config = dict(
    num_hidden_layers=12,
    num_attention_heads=2,
    head_dim=128,
    intermediate_size=704,
    vocab_size=8192,
    positions='rope',
    init='normal',
    init_std_up=0.0268,
    beta2=0.98,
    weight_decay=0.063,
    schedule='wsd',
    final_lr_fraction=0.0,
    max_seq_len=512,
    dataset='wikipedia_en',
)
MLP neurons of a small language model. Each row is named by its layer, matrix (gate and up: input weights; down: output weights) and neuron, and shows model dimensions 0-255. Each number is 128 + 32 x the weight over its row's rms, rounded and kept within 0 to 255. Numbers have three digits each. A neuron's up and down rows have the sign that makes its largest values positive.
After each neuron's rows, "fires before" lists the tokens most often just after its 100 highest values on Wikipedia text that the model never trained on.

L9.gate577:084189148148142136102124168040075177166106119104175140142096123140052118141100127050152161125069199229080157133124095121184106141133101114069103138165111129085117154114144100187136103151123166146123132148148129173172171136117101141112084109132147095096122173095143115160089169078144134147115143158085138136082105165124162103099120129135149158157113107105099148164069098112131150074132067139155175139130097108209104170137108139167183127142125151183135163130146157074159152112124157125158144147110133125118085113159158172157141129179130150091086065072100109110155080124096150109164171173138088107076110138091106112120177163112123088124119150190091084109122147176166137129154172090118164116133130170178148133134061124072131123104153164111143100169189154114133149185176132
L9.up577:103128130111114110108185142175076174167069089145121148220144148123167070084062127119111166110190133143165131121125161137079189120076087108130059154151136124092144129098108098156077161077171112081106068124150128115096085110133125178120144123084142096127101122118131139154079134133127144100130142177147064160141199078148098077197152173118098172081192200155123161191102195146157129176147143157088174113174141125140066150126144115177138126081148097102133142111118118150133148159120178118156110116143155112130115150146136112151078148094094103129072108146100129105099115116135127171143120218092099097137119072137096123072125147148098133118156090098110148146084105153038137156196146156111096116087145088104150151168100097079130125117151145100119109122146160067122112114116116
L9.down577:181104106122096099119116140076145176197125168127134153131139078131178140149098182127142153106120165143127163103131065116075132169190086116143129145081116139138151157116151181098127115150142173110119153147130147131155164143150127109076125130156110152148143139134162054122144108151122102155102099132124104084164085158168095137104115128135133079104081083206067145139107086135124113112144049156186115123146119133143125161140177110114106143174090165121116134120163129106145125048110137106081108134169074115151162157174140164094158174081152130031097138157121180098166106155128133123095185158116105164163145147142084092141157062171100142108147070163014157128150079113150136084103106121095205159116095124146167133174122139128116151088120158096147189181142207118163175152141092
fires before: "\n"

L7.gate650:111092156119106140147159068120097135131079147114144081180167163135120107045114099115175136155138089095163156121135137175114139154133088141060117183173105073112112073165079076140097103139161094201111168152148094148125099087164108178127095125095134102062194115108134129101148110111132096141184150115129087146103131041122096086098130135091094149203119111148154132163171119128090152103119105139142140057169167160137126137104118136142116149133102154036124120076092105105085216127127136100168110131096088099148118122107167177122090088193088159127083115100159109129150144166141147179174119126098166108159141118173154122162164077123151170096066107151131129146144075072181187093112154170198124138145135133163112176141111149089103100140158166152128097140152143092143134173152111
L7.up650:046077102123127122087122125095136135169088076104139129154127123067132072123076062166094125106115145156167163102205115148193185131118067079128044083151148144150106082137107125120128096095142106168108129140107078176145104099130061116112073171139132107100080105111124156094142135116159124116130119128150065139117121139131132183185149109101131109178134147139114087146130068115202120105144140179080100126088118124107115135108146137110084165147105112060122107115133162092143180163154145167187143193107114104109135139095139198143056109113106129090101192140153074104073084133180134168132172145069135107105107118060106121175124147139138164092118109187139126121116129171125112116130116082161129092108157125099089196093101112115100100141121184087112104080071112105126091158138171
L7.down650:084135085123122093123185127154147125163139112164142132078113113161038108153145099146172145184109133171121108061103112120105133155161109116063144081145187105112171081138173154076129156110131053092106102127161156160125098150105092132050136151140152156151120132068163130099169109146148124077138135136171162158136114083138116135087113198191152098131127184101095109110125126138135166127144137170130136157085145147085085107093139117140149221142129123062168110089108115143203131101152160164139077150144080058107081095106081156166125156168139085147114150131162164114134150163117154128047160162168153181080120081121089141154104117096130151157134183150129133140093133070135156165137073083106172129098146108132122121113083144123155101147157089113146163177123120074130200098163074
fires before: " ", "\n", " Q"

L4.gate194:096140147113095170151183104134131076144089139192089179130098147059139163175184076217140135104089069143113096108190128126139145125116098140113107141162153070135117117161111131134129108131148151138212171097146116135123146129176151165169095110093139144087140182078130131130087152062102074142147097131159127130164089165139122159154122196078094196157138143115140114151157107118091124174144116073168165089130147129097146114129123139128137110080105054159127072091103130085034097132119154133122149167166069140151139171181148142040138106099157160107162134107088139093074118159069165124155089108111172131160110148131128160136139152117169141115125136104090147089100149094056144124087136192081118130135156110096124170099157160173144095120124121129142155171142163117152118138118219
L4.up194:181149111081105142112178126202176098138147105157091142121115122125107121065140158127090128166125112183138119132083180032097113079114127184158167113102178149119115162162159132171114154156122178119150166142161126062142103098086161141121097077148190197184123110059174124124154095103134074101100135142133101119113183116180110148163139188158155109107087123129200061109119152144165118150138104166123123142100159072112149200096186136151107126150135113146122118127142080153132150147149167115112087099118150134156120104171105134119160142142108110123151053153156169166072131079110105125105092092145109107117105131202140131115100143209102071089114080075162119119137060096136179110148130134135112203132163078163178104089156133107117098125131149161090099163176110114136160148095125
L4.down194:162140151122134132113164059145133111154082155090129179103114129135070159071125122061173118147143173126182084153146117113210116118145147118140076153159110065148134103116106185152120142154095170121150130141179157117170133112123187110121114082135127067161132158133119107136120158127128079172091120147146094126135063146079143133163144157151175111130130085123074109170100078163114123139150159158147103114156106136100131097113120095116117255156078121108156131160129125106150098104176117113113110134098147131172135149131093124101176129136181172038096158083107127141198072163168143142112146156157148127086093136176118151118179114167134116138179127171159131128155128175146175137131061102080162173129148092117118076185102125115157134116074109149046090090188107140142177172163152
fires before: " ", " the"

L5.gate580:121114139163150192121171126148089128157102171169125097132145130161166105086119124122204135162118134128061137116191160130127171144089106151158096125126104183131124153177159112107130104111071174107122172181096103116150113087158112126127104201129194119137173091163065117095106144050127162173115159130150143156104123154173088110127179093118153125105111117123134113196156187087083148132130159125105166102106162097132141087147055118084125131116148118132144064127195167108062143170115143137085085096134109190109155137153188131151127159122097127127142188099131107152027112127100114173077104207131179100110129156124092086105135113131100103137094105104149132137150097130120109163104096183115159108106206117109106098132095170138093154160149125132095065076091139189097082164085129
L5.up580:127073133210117170156142128120175089146154070095117180145187108131155087138144118132135130079164104164130076074181197135170094128139122121133134125078117117133117198155090113105106179091096163161079171149185133185145130131118125124102155129105157141167090069128124116090112102083123145106161153154111089151146130102141104154121110124121096133168143119088064119131113131135087168150134162107175125105185150178112128168144074096161169136084147156073110072153151140103092108142140190106102122039172115127066182183094135146085167158137113111145127126162115212183136129125153068126098171090149179147106153173149142109139124115115138130140133081115152109106094092096148099154117160130176130165088141172078185096146155170080091133111106077060176103138124124121156101164201148
L5.down580:097094100102114162174148081109149168151188044130129123120137128125136133120137141103150093119153172086100149140168120083135161094146101120125168075098148097186172095068108164080107103141149129108143079130144109153160152156206052124164143126104152101123075146125087117098117142204145142140155143099144097123063130162110110137104105104108131101166193090114109104130195116147128137115138048119117148127158088077144114139165156152172145128081149101151088151116087126126153171118073123090133171122123153082177096176138145148125102093140129153243140107214127058134129137153125169163100151132130093150125108085175051178148165131108130124081123121059159102132087108113116175143147106078142125169136094089137098151204110153128142115159132124060126134167139134094120099133048111
fires before: " |", "-", ".", ",", " "

L5.gate617:182106118119129126162115158079117114070107148054130141116151177093180173113138150077148101139153136123105101151066130108105186141119145115108104067133133163099170181162200116170139126132169119138154171166142201134083105121093116078138106157067111102120082115139159141086055151136091154131123162084138084121109108140158149129026040098124143113082090131166121154112145094133172120132166093181088114121121089163118124154096140151162132126158077108090142167113156161112142134167124074200112161170181110122082165181167130135050229120140069186119084104125154138159180154124195168142140081115094077072139097154140138145126118138103128171103133108111113146177152112158164115135174079112096143148130139134105148115130095138117084150128137112150104099102125139152130084105099110
L5.up617:159129131201120173161103079123094163123081133112145130094112164120146130118105147074141108126104066162128147124120103121150142113159070109119076110209105188128170147157119113174125135125134158138141136192106132126067062097141119110148077139106131099130092092168083147100102154136142168121118064147132102144124097140158099138144113083126177177122106118116153142214126162174176166179134139184104110148132150133204132102116127145099157144103084099108151116166066134198100113159086145123103146113159162116172102128162131141085169128131096140080158138155140174136194145177176113109129149137141104157079161134097149150112148081077050129127142148129149101089095142142182130157159050130155163191150114072131189112173115082070137120143033115135130083123156204178132176132149123
L5.down617:136145146143131118146126128096080130144166069060108129094136106094139114126101125123097131137126115117105105140133137110145142075142170141163116105116136072130141104142073134123082129106171174084084156118178132110107106130114130101085094206172210147120131204176113119112123149117102139143156133115124102083159123146075117105137083170097102145113144141176103117110116167137128117150146159132137133128065115107059082076120151131126193121159088147096100090127091130093232199152168125135124142112165093080148129106102151084110170085145030163122051148131112143135185145135148164124138182127134089184163167123195126127133124115115160082052128118114140120190178105108055097167135134164145166100103127201165165061098110095178143154104138154058107141156140143169102139123184148
fires before: " |", "8", ";", "0", "5", "\n"

L9.gate219:088136112111131162114186157114097125173146104106166108140157114106145055143113170189144109099145055164079094128134132141126123130103137077071113137205171137124107140172166095170139142119190116089128163104086131155094082116110133150125109102141093092115107118168166109090141211081170126087137114137141123153175072170119079105142118159135090094147098102181167157160100142129085119151085174102103057091151128106148135121105165098108174129143092166121119145161121151144119168205177159116144117099109155179109150108156072120152123122111175092100105175105142154125116123080115165080178115155101121119095174073077138168128112140080165111145098109152057145119102084089127131140101073111104182127123178166115151144113196128147183146134164144153129099124125164140119071029149045
L9.up219:174111097054153149120114064120094159102126143077142180155112150115148092116172128074136175107152110113167079136121133145070123152150119138155116127141117039085110107104081136157167183115124201120106116122116104136148128125145110138152118126161153176093092097171191175126142222137096033137136095158133187106153078106085117143092113092166194103136149133103123065059126192141158099084148081166108145156086145105149131178159158122169088123114143069157108094125127155109167117137142095155115116160138122117106092139150145110101106097088116134133136123164100072111157093116102195097095176147149132148119166149107119056057133150139118112068117093123158136144123171121112126119124086066192130124113129113163115142128153105138042118105141100072119088132117186150039117108121138
L9.down219:158140170148113087101188156163080168114089078154081176126144109153097120131147178171104094140171088143126115157106122121126110186165062127172152072197140167121108104158095191146131103103151144086151152163140124122087151071108116134108116081155146122076090137133146195170122171053102098091138122125171107165151141132084082115075095173177086170151165123187098128177117122098150134123142126080113136134134113140160134113108156124120109121095154147101108117110108118124098097163159095108164167135099161148136124134103102128157142090093102113051190130179139245111155118087133136090142161122160168134120196087153132152128096122132201112160122101178113124162135116150199064103134102192095151134134144077155092108141126149086126129116191068184131111137150154092176093143084148
fires before: "9", "8", "0", "5", "7", "2"

L7.gate45:103087083193133167128137149128112093130118118178142208095085177137124153088155187121169158085148121144080160184087072123144150187143138092172162155142087107078077081125135104164127111097137125146143128113071085140147087135124101087085117100051131056091116141075095177152150102077148157157147128096144117137127099151126159106168139120050124102061107145156104167082121121115111163168096145064145132125173143123132173125090102146140128108118126121101145151129117088125086182158084171125180131132161168146164117148084153133153111085107141160085147119136077150106136167228126140130140129134100154121105072097145105134105143064133173112146135140185116154097113083111128180131099211101117129124104096129223126101112151198142111114146091136082166177130101170177130163131147145
L7.up45:123125117156122137135120129104105148126150109117142132125137114157005144145174107186089120150117162117130109157156099125143130208115125092162119180173144156162212149136082117171142091115107138144134189105119132139180125134154122149164120124151102143161157173081079095125150124139144116085159076075081119131130052099129125127149087084157137094094072130127128101116127092152139125082099136082116181141100133130093148149158114135133106152111108110108095107094146219125187058125127057100114131124135129146117176127154140123169089133223131157114212171089135129157058115180118140156182206119131099142104178082151109087068089127091158106157111096141111049139146170152155137143120101108180184070146162136130105186153110111098159154143121095141132141142149138135160167169132193
L7.down45:132104093093206144149081080139088115133106128106099068095117108112171101142139121103118157102107193112131124207160086126091080088091073090155131142127206120120076167096154096137092130127117130094145149108094065158179106180211129160124145135115141132169149169106168128114123121088120065127164123132158116148121134132123091202134174111074240092086115133130117108098153129127164125080056140087089128154134128105099068172155127174137138095174135132195109150200092127164152067052125154094139087138059122090107117078119122164146098138097146135123177149150118120118175097114128164075131084145122111183115102162110146159149152096129097137078120120086172113097160160131159144174132138153110149104123099123161166125087148128125143087118127133072134137127130122081187178144166118
fires before: " ", " +", " −", "\n"

L5.gate440:166152117168114127113154123131059075105113156112157114095127151169137137104143166143142141140179126127104144108135073125137067101112162174051181113147113149124174076121133134148147075135106127129145138107104119170123155162114104089169120147142152119105137187131074110111131153120129135172130155045150072154095115170133109096138119132108137071155137147164174180116159145096189215148119125167121131116144148107122151065107122099207078122143225152133163136101176113120079154143167123097130132100167090164113110250129139106149107148125106128095088162140124159104155150102124083092107103139112121117061190119164114148110171070085160133105100191148138091131092130091136160154175102139203171061118131146085139098154123116123173154123076075095202114117188089141137120117124095
L5.up440:150108121134126160095138099142145149154118105139152144153104089156121114111179108084098085093169122155179087164107166041085161104118140090176180099117158149105164181124115148137113131144163112108143103141130183122123141132087159135119059085106098155088148082121148058092201174138117155189090118103058133124152097164086202126095167133130141160120076093173129162180069148165130144076131119090134087107129125097153118116067061180116154154191125073149145168105088103119129102176107144135115093088143066109086141133085112126094079165099152147128133157101160139171099171093114157192183113143129056116120094178119121146157128133156129137136160081106120174076081183156176132095145070109109121153134170123125101126145197149104127086113079199130139153082122156094138112126140128
L5.down440:179140126121076103097146085165122132139067103137115118152122135126170184107111117179144194083125121139173144095100084108066090126070200122141108107124137125117103201072146161174086125122107082135159062141090130150139097098094110151094129148077152143174133189095129143077145046147117151132108144151112144186214130097132100136166163137089138109137105113109144089198122131121103099116118145167113069111148109157132083155075135141158137113150098080084144083124164156097106119140138133100096097056105087147083169114074160107185123172133154129162146132126168093096064059071086119129154116146105090116135072125132116144142120094125137110183139122145070131146132136137124070104106123143114099156129214097076102124110207092128138120082171149127106078198135095116083116122120163
fires before: "9", "0", "8"

L5.gate161:143137115192163101137168122102120123130093082132107144067118185121072123124144133123136092166107147164088109150143139105159108141129109128132068094172117182113188137109111138121139107139101042095158121137137141093152089095131129119137135067146145108134098163090108158152115105130131141114183111096123081138154098131143160173140097139123121139171175156146116147131120149121132149220153174140168069094109149127090158124062089152137212107104156082095126115144106121099172123152106117150158054155165122131135101103089123147132157141085149138091158140131163158139112167146164131140165092093085115174115170138062154147096162106194154078183090149112118184069103121050135130161149121120156190119200093133140153121181175249124103138110085114158136075072138187068096172147112105
L5.up161:125133126164145157125099181103131165077149100089155151111159176091188095105128075110148166088162090136109178098138138129120142144110169134153098159186107126156177128086104184128097171180153130096125141121126080129151075106066134134092131130098123104189047134110134117139149112146101172128095165081163083196166130107167118128131174079143149201117143161143084129137161160145200124143141073128153141117104208108126186083083148117101144130123079082115132125119064153154185148108100063162106140107108062195116169165160170129052095143135104157093145160153125155108148121074163082179165102145114075161102148107130135131135164120144110130156172141100115114109118140103112128181186093146064174168175107080142166140134143121146139123150121137107147115090169158179074157183129153
L5.down161:120100077135169067083157157143130168138097110113134159108109152024121086121102114130124124151132189076075144094089185106145074124150129121134076146173173120034118161135143111175116121161150064133144115091134115166176127058110152146113084131084099146185150149107147128178159155173153129066187148085123156119201122064082157156138102121103200145113195150121132118141121152080123128137087115112133071037097141122138126107131120142111077146146119166109132109127024143142156103097145080144139139127105135205122113119123139107124175136120097157149120083143142113157117133095113170100103186125204121129134113111124145131107158111172105105104110095131112140133174148132098157132101129122119157146105188177185170109159154121131197130093138062116174166143132139162140173110177114
fires before: " ", "\n", " |", "."

L5.gate551:143124148122142133154134121097202133111163123093140146207079159076131164136177096137111147121130173085101132102144159149077115166090113119124160107176117135136128094123091100124176137180121063147139136130079160175146077080141142133098119120107149144099098110091132138088104155137164097158115163091149114134147099069122108128199143119082155131084112109110093105135137057106178152077115123117223144194100134127098157115157085145124096115159097111090068162149159126145150143128101104094166080120103118132118123155183188176179132185102165199161149162126178129118123119082173139139099085145140161077094167132114116142170123173157109097067117133119164162134142115096140121200099186094229139119209070143115179150149179185140126074148151131129145119159159127126127130131074170
L5.up551:126121110177119180165177126095123136096134126111147141163094176102117159128117091151158173089099136074104160100096137109129144158106161101153179118135108149179143136147115161141166110140149083137109148119104131140131131159077153061127126149100124215155094094085120155096134178180133131138081121135093120154135124063169082130205087106124113106162126120083126115183154071069131180086110114099202153153093097079100150120125116104140102105148129076085161147199114175126165146078171139069146086143139084120092106140181147128145115108141183135134181168145146112174229179132167110165138098118122107163091093132128145144092115194095106098107168151122155133080129112146172123160101143072167118073181049103125164126167128160179136065116149082119140108160163117162099153113067111
L5.down551:111171132122085091141087116153125150099133137124166162114129145140166099097127155148155094107145134160076139128130136139131113117133169120140171113121169165116140137186133164138154127104158131167154140113082138109186095097133163148138174097148157134136179092149092167094149165054112107088126040126139096150182107101051159163098152126146104107113098154107168104099146155168122130049145114180148157123118117185145132145129107131135153255119141109142116135075117102093090073118124107165183116096143096152111081127146139125138104190181173147255078167138110124102099109097124072084165178146100179147143151110128106143112140159139136102162128134155173114113123165093114101117155101138134159163117175150074167158119122068098125152162117122117120103103099124133121153155102081
fires before: " ", "\n"

L8.gate340:112134135142140106179155134053116170171111084140158109130140155145085093116175095125128145175151146163153123156073064151132104199144128184114145145091186148181125157112214115200178117173113145103071104110110137145123082122083137102152109144150111113119138178144105119139144105089144113170156131097170132170176098124141192200148172196114139170189108095131123157097132045110149133139093100163113158106106071063125134119107155146101153132130083131134160136109163076118140085131122102148113123141175090111166097158157173125141131112141116167113138155135138087116173144098134150138122136087102175185116151092097170133144143125154145116174109129173144082141065152171168129070144171101184153133105098173144133081067123114150160203062132129098063140144082121098092172074089163
L8.up340:190179159099139164133167170124131172124089111144119154149118113104168180108121106176162120117129157130103105118196087133172139128159106147116096171136174121133161124176086088096189170135173112067130110133130131137104082028169146101100132121157154153091148116130135123104186099171172182103080117163121141143127124112126147146144090188155186119145168141111162093137133172121118122166118133140131164096130136114178141123123079160182115149064233230118104070147122085120145087136162126076116149114126114110132159156082066149105119063140134184107140159165120139125138121168147159077124165077141110078106132182186135136147122175104146146114102077144103113148101191119131095129202123103152158109096124157143105153126163145139118028117086161131149136087130146156142135164178179
L8.down340:127143117136099121092093081087147171141128146159119137117119132171119178118085114119141107152148132078027122116107133135112094121094131117115092149159116134159150126144110077136124111127081078147132165067162088107123111046220098086136135126127117088041067115162108160108152121137130116099060104164080134175155123130072138101102133132133153147157137155150119132095084136134173105140125102153127097111165133114202088133175142124127165073123107121136154131108099157095152109124170123092128123040147160122105138109158128078163182155163103119131058094069174169098185079108084135062185071196127162122088109093082107137139136142128103125175075161134121127114129120119132181090174129138176090230139108150142162203150112133133151143120078145174179110081100136148135130153119161
fires before: "0", ",", "1", " "

L9.gate394:086118125130125134125158069122028127097075125109079186212146093136103065147057089206191139162147113135148120094075086143171107149095118106166114140069090100123091134174110051119150162149147113114162132110148148161095162121134137078086118136136146128144120073121108145192143116154130161126133116129150158114144081074095106065119176085121109144136159069138115129139113091130109069098137103114115098126062163067134169104091136151158177105119082148128116123141165108089137121124101108151103163106139150143138144151046149134116148075080163149120137122106132142081168160117095165106150063089131106076105091118181150116084103145106184148132109166166156104136139139105137141087108177138089109168174150201108148130120106082090079157117166106154046140103132143148165159173144100
L9.up394:136106127096104153063150085157140095150136113189117114130199107146133096126148117103104130138133100157105074085113060062119137155154152115160175100109075112154177132202098168103132140175156111108072090136070123108095077096159118135144064142091183133109101131150108131123111147104118117144196081151151181143155086112111187109147134083100164110120171121126162107130093151138129126093107180125154090169129110113141095149074085106181122122169098094174130132153168187138129093090112072171132099157161155116199152102060126133099098059151176150148098108079139097133113110117148166188164102161142086096129094129124137105165187115090124124098128131125150135137143197150143073142145174137161151204101102068173177110134112115120141150173108056166078114100090120163130160143177181
L9.down394:122109163137115088101163128142129076157141153098065158162137079120131105185065117100131084128130151127108078120084165118151138155119115086141123107172132136146187144151154085112121138154108151093094127127141108173133101139129085094132095172195162135087192099175129100121195171133165185135147114132127113145052138140149170185051137159068103157121111146091171173081131131130152144119063091133118135143134124061164158075112052132106140112172132059139167140121128109085156090145152095067163126129137175140096140059176169088114183165114163060100152113085101156199093103077142124082121120133094148167089081150127131157102133161119120135103101140140119133121121120113085136155079095068084154110158145108155144164130075150184206122146149101121098113140064093105096168131086119
fires before: "-", "0", "3", "6", "1", "7"

L5.gate459:103081134190074124132150108091124144146074110103100145092107158105157145108120110107173108141110147146086129060149184124142115165086104104143106132154150149149146138113087113074032117099134077116121165137109041082168100144151109198093144136097162117112099190106149125136151122201122120104201131154120154202158134115129105112121176108090155155148191126108088181115156107155147132135125085123134112092150123140105102126079088198086192129117129129095112088160083121070104151112105115186116114098090107112140138103104144136126138131091144169071121134096088152083148130133130181148188030143114121168128161095123150166108181132187134139165128143115106142081073091093138124147105159061121173147119130115092054159176143154100124119142137158103133127110155185036137179164136121
L5.up459:131169091180112155142163134218111132157100138106128154056134147112123086051158115163140133117147147164137162163152154109168072150162142130180089093140130137166145087124103209068078100152097108148136133106116149123192129116096130200120139069116059079110135183148125119166169097192127103116182170089151088140106108094087132197128148082173135099122144152164089152167110131186183131147162171060136108134095127140144173161148122111139153108141153195123109095190059085121137119106119152199125099124103120169145117122146093105073149123111153145120163108099138154164124077085119094166094113129148121145156091100130111112076167131185122085150119119158114133118097150091141170167103106095170193107134106143114105141167139120123203104144091094104096124147187105126119112205155143
L5.down459:102158058168151076141170131134132197140086113095119147110109092110171119184151179104126191138094145144116159080135137151164109108171134073172070124134113132085133123137140125113135135147065113112165118097103146164166143091064174161041118154100110117126157163098108123175141095134104070080217164175119111163127099108158132133144109093161165119119204120156069132114126112131106138097106152114102051089088118140191157163179174127112099199123108105120138154135067172138142075134153160098112088099104102138107121164124102148108093138154149187107135077116122152165095091132142162147133137192174170136161168113110130138092123123186138123152117188175152123153157172176099099156096160113135137142134136182124136099183136135132153086175117065142157104144107109211134136162198148
fires before: " ", "\n"

L4.gate215:181200109118137215134155157091125112153081147109182112149138130071154078139119126116096218168160107156193143132142111118134075097167146088069141142164191220092156076143144119157097089144115108107117164094139115088122154092147109116128131148122137149149202167146172067100130105093128100110126127089156128141159083170142184105082196150131167096144136161124148174118116105078161087151121150071098110122135143046181163102105128135121141128175101175139124170148130123162081101153145177112129067092119152133141114113112124139080138153115133175089176152098126176121128159134140131188091122113165093134078171115143055158106153128169111129096179151144110119125138123082135076112225125167161141126145159190114151072097124152105138153127114193144121144158165124105110119136160150
L4.up215:189127151152077119141168132175168152156103183129139166155088145130117092059126146144131157127114140126174132109134084059062216136118103139183121161125102145042124149081142155162145132145113133113190172125151064097144108079153120131119044124092109161112107136093141118138099126148174143222108115080126102119122142105116139135153159160137187157158093113100131123109191151145095109103136169157154186067192172110110113132112087145139139143116201067108110146154167127140082071142132116158096221161124132134167114113090135124147159103158093105121165180181116167162121077079101135131089155097091104140108103157104165072192152131067102116170125148158134103094139103094138139129143198148150152138124113079125124181139161117141127177123122097119103164139170156137111186154094120
L4.down215:116094148121126154124156107185142088162116156128099140091135114127110101165109148090164072086139137116120161186119172110169152182127075160099086106110163120131113209148145124131130099100023140130095160159108190119129054105111158149130132175136194105136107121129145124172123155114193130135122170161164113112146128182079142109179142131154166145155174149181127177175124084133080091167139073076121100163133112136139129122094128109158111097103116164064116097162102130129076088159148220104154072123083092087116133111129126140121198080080195124111141113131171057168124107105196151112117160161123185108131113137119112146088092090151113124074152105129084105134117144103111101093127105199093136111128168159117130072110124147166106183101146137127137122122165165117147069073205140
fires before: "9", " the", "8"

L9.gate261:110121131128141183131144116097084141129118137115130175119122107157116123177190081167085157088087146098171091161148143120103149210103136156128212119151191151139144131081127142148123091191148123090149151126167137147089142185145183101177166160124116204163170139172095159099150161137160183145165108170102161122168109114103160086118107119118179079128087125115088122109104091080116130060164136138140173160054128083164102131118104185095161076111209081159131091102182063124145112106184136127159108119117131120058109096115165175101047153115115162111149126144111183195104127119100122130198163100159067130141148137123113129114120133123157108076144097127170151085179119117120088122132174175148165094123132110126115152198183094105114080133148138152128110098084123097107135136120116
L9.up261:114140127115123127172160141093060055135107103154142133127134130102098047117053106169137077134101133072172107129142077139112155132168094129105163140150204137135143118141107112158123132089123142113118179157100099130037143132125082115120110173135097185152094118184076156122137114140150138159124086139091130100125079148138136168160134099118127121116120138136096130162143068139147118095131111098173126090155154097141166132117204132119124131125126119119096168168100158159126123112066133135140190106162146161088173118142123149062123129106159150130131090147078098157137171078129084155111168167200174160108189046164184126183124163120125129100150127104067123180139136147168108113175184090070081123122137053138155097118140073115146110085178173162102135155121069142154192108086210
L9.down261:160132099141100195141145142111137147104151165057169117169101135120148119078124084171121089077171133105160122090097162138136134153090177099142196085045166126080162127117136174149122175104042167120121107169121096130153170119157115092163157119115115179155147109117047172108125136162111141118140126203118138141068166172153098102161140102113139143152142103134095136125129131173118160121155090149140158211135148182104129101103129152127207194130140165159124115173185088151112142110099120077131101125154100145123135160172115136133120111154134159161118123126118122124192127076069122134171147123148068160124089072152099143115130134103172136144108121150176157100152122128162046190156180138106153163160130118120121164193147195130103091169108129175097125154155145132147202149218104
fires before: "en", "on", "ion", "ren"

L9.gate498:181154117207201196119103087169115113152110103110051099083085101140114125119110135148117089129149146130172157175061136099174174205089033123112113079073155153168131113129178136097175132194181098093170074070138114130078138124088104142146142138134128137146139065101132123114093152088086108107125146151146167202140173181149082120175125140141144096123143131132143165141159061102095148137128144151160104124134161076174098142067107121077145114126117184154108095118110155102175126137097129086092096160113155185138139130113164101107138090135120087017179138184162134145164180121125124146110119106151117098161096151143158142137145125138127104174119066098135091160116135117101144102148148071148150114143148105123154133139107065104133124076166134144141095082142143143083097095102109
L9.up498:206102099121125121175121139137117148155110148004108158114163154153127146107092074072143095064138113151135116110114181127098181131172113119124101150189119108136139110187125061097032108129095156105116115148109116100135105118176126115158151143178152091078124088150086144079184086127151171154146145115142166150179143155078133166185097124145112145110158122120119118165150170130136078115152143099083143183161108098126119095086151131153151139145080125175118121101163142125180074146117075139099144177197118140105124151131126114120145115098129112114077127129135123114148133185099104098092125153156040161149173114129127139092071142039113164080150154122108096131086107114134156197150131141107142133054133116121130158131118122216153100115103106140221086126147132135125132056094139
L9.down498:048113102109124134101161113178152148139158176156080212151122146102159109145117099130131073120133146139146139071116155122155110073141141114197099156136104108102136128060110116089098143101140122109118111139135092136134128070105132125156103192122108108113136113167104103147135140130200163126121161142132112123148137128088115139160114173107083191107083170092104123077108119123150116080119084158096126154126120096136135160116114081162166171117127147125142099127165096127150106167159205149107146135179213105124108100142086127095101126159080106213135121123103149111126118148147147099114133142122070108121100161123228108096179137090121079083172119035084106179084122099157110084213082147073167114146144091129122130132178115140172115122108134085186194094183151137152144071047145
fires before: "8", "3", "4", "7", "6", "2"

L7.gate488:049130132142090197168141093107101149207132108129186171123164131126152145168094098125181137135135137176126105087132159124169125192066027140102103134187087191126177137127120140197131078217146096145135183154112203103187110125119099165106116140153142039102099153126128153111114152084164139127174184148172146159095070087145113148197117115121117120167132122103200102106176072127143145170104140152158116162134162152114099160139155110146135155122106069091068145151154144147126143169106097127094105139153127137165155093153096192158083106117120150105136158145101134064069159153160172154117073131126137132137176115094077101142131130113149121113105139151102085120150103085142178128161142113109071154149098113154139138163116143096121152165120134083150093143129118129081123133097079
L7.up488:146103187158079141079097117133201111107148115145143154157163191131128094111151097128130147184089101123177123085127129102155124115169136083149092154102104109150072134110147128134139100099171125143105140147135095148091098074183112075157128159105167168139140124143149101093093133111135163123146102120112143171127114127178099116132169070130126170200147153148113139225146133173115165089132072185095125107193140182101113156108132151118174135108128100063138108104121165111135159151126133159192145090186195074136107200075126151102138102104114127110122124118173098150213157137182121102169141137117140120171133037135161124151129171119094170102150060141112124163144102072096116087159120042092113122100190110126130133083160143107156145191151111103066152131077169123178128129152156
L7.down488:111101094196135071207197080124142133141097076179085091163144089076175103141203157096160110136085122172142144081166124114123111108108088133140145069108152061141135144133092106136130088158178101138173199142143129146156100086171136105086090125116084134096103165107131128097113144124155167107157134194095124143125097093103123117168164122063121114107096103183103110188091140143124155108127144168116087116153171102131123234152079147131122196145135130079152117092141161114124163144086137095165122094159094075089102192157133161170131152119169130107162139099202119129185128116163107133152092122099138145086126140150122134148180152136056124149127103145108176101164127165128140099182147096125126114130124113086080138122182098066162107110110163078112162125158115110153121141136043
fires before: " ", "\n"